{
  "activation": "swiglu",
  "bias": "none",
  "optimizer": "muon_variant",
  "beta1": 0.95,
  "schedule": "wsd",
  "dataset": "wikipedia_en"
}
MLP neurons of a small language model. Each row is named by its layer, matrix (down: output weights) and neuron, and shows model dimensions 32-127. Each number is 128 + 32 x the weight over its row's rms, rounded and kept within 0 to 255. Numbers have three digits each. A neuron's up and down rows have the sign that makes its largest values positive.
A block is one neuron, or neurons of one layer that tend to fire together. After each block is what it responds to, as a language model described it from the Wikipedia text at the highest values.

L4.down63:142142103120123159147138131078142135106079092148089149101132082095145164063136094103119131092076140162175119098139144105083134101134117118134179122145132165137214179103117173201123110135148143165114132123136105101136090098061109160125117118164143077088122148125152159130152184145129125116
Description: Year century prefixes

L3.down32:141081104134112141071175147191149111197198096129106156199106191145105133114130104143085080127118132138090186106191153113086143155155079117120148134147122085164127138142104127162111107188089128102124166148125099161113165175148121052131120169152157144131095178102133111106176173168076156115
L3.down47:153128125179155153158121135150123129107097088074141130149124136102178103050190136136152185150146091140174071171098156112177115175133171062133058123160102066124099132119111128126103126076172144148070126101154070122162118113087154141135148173119092157158132185149140142151131122137082175129
L3.down55:157119125214103156139169170095114102170104141093144073115128182157146079171091105176128145171091154176168163091117133134125114152127105150160116155127158168190182139130136131133090122169147118079128229084148135138083103065156135157130126119181160106160080183121108151125170144138141149096
L3.down61:213103151121144123112116086142118149143134185127116202109123125121156141094096132138115053125031151102117109144105154111116154149181136115158087178148133184188145168145144115133111181130113110116103059112136108160094163115079170102072155143163145153080098124127130135095143184120122149096
L3.down81:053087144127155131137101087126126161135092097134181126102169105101134101108145125135067108165167152106112126095139073143176137119103127117127135106115117142151120166080100093117128160117190075136120119119106120151130121098129123107137116112174101188097110101122126117163124144073094142095
L3.down103:118085088112155050155119103181155115117103135134120130110127169186106168113123159100094185110144100088124156111136105138109147155153099125164168093168076181146087154098142117130100132178147153088100085166100141096097102144172160146142172146125112135183124139123135161104115186075118131122
L3.down118:127090143127141151131106187127157186129108098159111146217135169144109092157123107143099112105133111153135126190067161067095154170119127162045169069141120153172119194105108174066132099144116072069115188150130112111129173152147089149123129166141127127124135179159084154100103101132134171086
L3.down124:160113085156120126137073114186123141138074145121112085088084162121143148126114102132134100117155110136159097147102143040104107112177191169136137139126160146175120088121136147144123071123072171094121091115207106157126093143094059138139137119130130119101161109164139220129105119127154094121
L3.down149:121133115137100143095150072120123150084151123126164106106118145144156158104126164155159113156149151141160092174150140046182130104099134169214093175119188115182117125126116088165117073114124130195138139146059112173140126143102104159138096155117117129113108086109094152064170173144084202156
L3.down177:144159105101091099137116114118096211120204146054143137081122085091138145109112067089095172094147116180133154074152081155122122144166076185155127149093070094165153111122159085185154049168174084152101091075156154111145093065124109147160143157129135135197120049099149137150174124089118190153
L3.down218:165158123110142150154096118116062149091117125145087108131132113183179187175111104107070133102108183153120097185099143143117118194185141155121113222117114123083135142183169119139139135098154131123134082133117182135090138168199120083128136121125138120134119152074078152193158109096175163161
L3.down268:163137093086173114143105138122093182068078115092158085173115083094115114108092165108119127138176133143131128131120118176177109149167103165084081154123119052169115166133192114080175120129071106112087150162162104113095128134136188141164115148123102139134109080134144099169138152191059126085
L3.down359:101086150101128166138133144127151081169105174112075143151157083104112160141070112125140123161091130170102146165130136099119155105186130150208092158130138152141102176140185193178130161119164146124130115105119114185181038076128116111120101133116094111140084095153096164119096136141075159152
L3.down415:123058133160143083143086182174163199161066109171171078114121124132145094133072122115161161121119167103094197144111091163176090107145114187146090126134125103129170093138121073112111110092140127153109101095150150151158158112147164133192114135116108159106124029136145152131172138141153083144
L3.down425:165086162164127090155117153082112121148181118136104120135185150135151075092165069147136121107052129092105204116111086149096169186200184114142110140121149095128159151134073121102068100094117182106093171090130105208090094173128131105128158147140119155119105128150102120124120115146150170103
L3.down441:127130127122153116137163113103100074144150136085113127183171163138129134077109163163175128142135107124093197121101101131158092127135124159107194108136121107139112169125125177088171143149219145063168154163123142096126148164135126106142078053049135151137148090142096170109097074156116115178
Description: Coordinate ends, word-internal fragments

L4.down46:118099080118059135097123156098135056224116143150167103117108124113161046113140128158093161170136106133122149167218168084127122145054163160157072072142161165144145110095150105048129090083113092217150107108080101158096106086112141104118136087140105111164177111129095118094173151154110168164
Description: Coordinate separators, split word-pieces

L8.down0:106109109112132129139138126112156151156112102093148097180130159134087118125145012150145103127069132121123120101132126137136150165085099168089142124127043177139093140094119068114143124138109106119142130113149093110127143141177138150135063122098156113119114152163160146108182143141094099176
L8.down99:111094093096141125094138121086110148092105128084165107171095125164126130105138144095131126102156114148211141100172105161104126113155112130138115122071132163121138117087146188090106134159175159199171125170086103145100140074066105120141150167180139118143112141215109121175115189096154202097
L8.down399:117135106097118137096154076114112143090091105123094152069082174175125138134090113127141108145131111117120136162131041099156132094085177211123083182068117164118148132143071130052126138155183175095114147118094201118087148095155141110113126116146126155091078140101169174134173128152127105074
L8.down421:158140115153079115096148131183157103181113143101194131132098181101134123127150122182136121111132104113129158130075144142149105141110187180091128139151108171056154136101143162135118143136161091163180097137130102172167076075094180122132145165153151104103108177123187154142089125177144168088
Description: Year digit pieces

L3.down9:126159130139160093107132147090121116098153105111108079110105151169160108097121091101139110134147163171115117124098081131133183144126164164116157097138118127100110185125068106132149147130144091148141139116178108165098122157136146147098087127171152174064079133149156192146134114114158151109
L3.down17:121139147155136115140178167104104152124134101064076145140133089111130090107059154092077120139063128099140154154140127122094163105089187094128132132159101088056189135162120190227128082115088070112151098124105138126122110081093118069125120137109107133077111074139128162154122126158147183141
L3.down86:109119132164072133163087085183121174166135112137187149073113155201132151153161147138170110120140113154143168120068082102084122127143075083119135169122117139074085106146136130126193172084198099164081120108113144106123108138152168139163140121183122155105070074149120086146145121110138163105
L3.down99:160144147093148153171202089077120129143136138155139118117181118137135201088090167142155115155161108142116143128144125087099102162123161162121135128138189158069119149186110092109165094127085139083108118128151155093147192141104129125151084152095142093183148142094139146116140120143121089152
L3.down178:154169197111177154156124135135130144108157102159139072096102139150141110106139176151087163209126121149172134159166128139104165144129180181135081160157079162085111109130151127085067099156094111119096103132109098123086125121082118149089146075123133074133123135116097135094175170154103129155
L3.down192:138111113112119096163093102128098172125132096136110164113114141174210122129138134121106152118162167132131155112106149093150116146117122107089184102146122123085185105157141134162116180131095114136109144111165062079108081157135130039104083123145092109151114174209130080168093178119138142097
L3.down299:139098196092133106104167112130090102141121133167139123118131109125105176181151098113180142110082140109152138116157166111109161168099159120138178138105192139097127131133138143114176042121116145116158103199139131058137140140114138179110101039104079070150138126123146150118153145202103075128
L3.down300:141089212173134127126110118151139102118129148145132149115143145099101116113130112032152202159095159103088121137073083067128130178081196139130162118107158145105117078098106151135095142119130122119035150123095125115119114128148182126151107098083087092122131123072173081153148068188146105105
L3.down302:113108129155100139101101198129130111057154105177093132157108116122086155151143141133141101124191142180159112166142097150088163050091137165154131127172125148180143224138116138104181148160153188093108132087108164131099121141094063146106167084184175048184159128202211108131173108130152111058
L3.down307:133104143126156152096178108129077122111137117166083143121123133137143150123083177152150158087158171115061136157165159067072128149115170167091145113155101100131127151107101129122081110153182213141129152205141149155097191111080069163077146131099107122076117117172096141131090175075137122127
L3.down315:131081107151148111110201146095164122140145118106149139105115124147187138077095090071132125124092110083161123130153126120150076136156137177143123112105127083127155124160104089129166139176181151194084107070136112127074110145142130127119121179076087076160108108169187111153155132134183142084
L3.down324:160145144100189170174134118154168114144146139125152157156222117129166136117168090129139181113156132136095153118218159103080099112142124173160116123182146179101102145167205115111114158099149101130158081135080141173106128104181144122149150118145102062190083146136079168129135078108197110121
L3.down353:154088139118107104142158111147125100051111090110137234170112190123141111085100127159107127116098141109105129147062151129129124141086112144097065128082121092159162155161123201142110172140116139145137121185155104115127184141116126073135100159075069136131134144128113152096149143120170174127
L3.down354:156112094126149115085133155155155125063171139173125120138149112106106200159144140087156133128063077174092136091071106118114164115119176124124122138115123134129102141145097158141126098121110173112106117167127128135098143146109122154103115086141121000200173133140107136136120125095140131085
L3.down365:149088184186155166092132124132114127084064124126070134159081078109169139139200142148130127127129123161108115130110141143137088139164100110148100091124116120086124177139091065100148138114128147169113110198119100102134124103180070148142098124126078106153140107156130117135068078132135158146
L3.down373:134138172109147192131135119149132096109063114153113144098144144129148093070120174160109106175095131194142143129129140131062138159176151127120095112117141149132173114108147131128115147104107192106130147117174102106111154116138086139182117091157160137160123141096177075170132130067087132114
Description: Year century prefix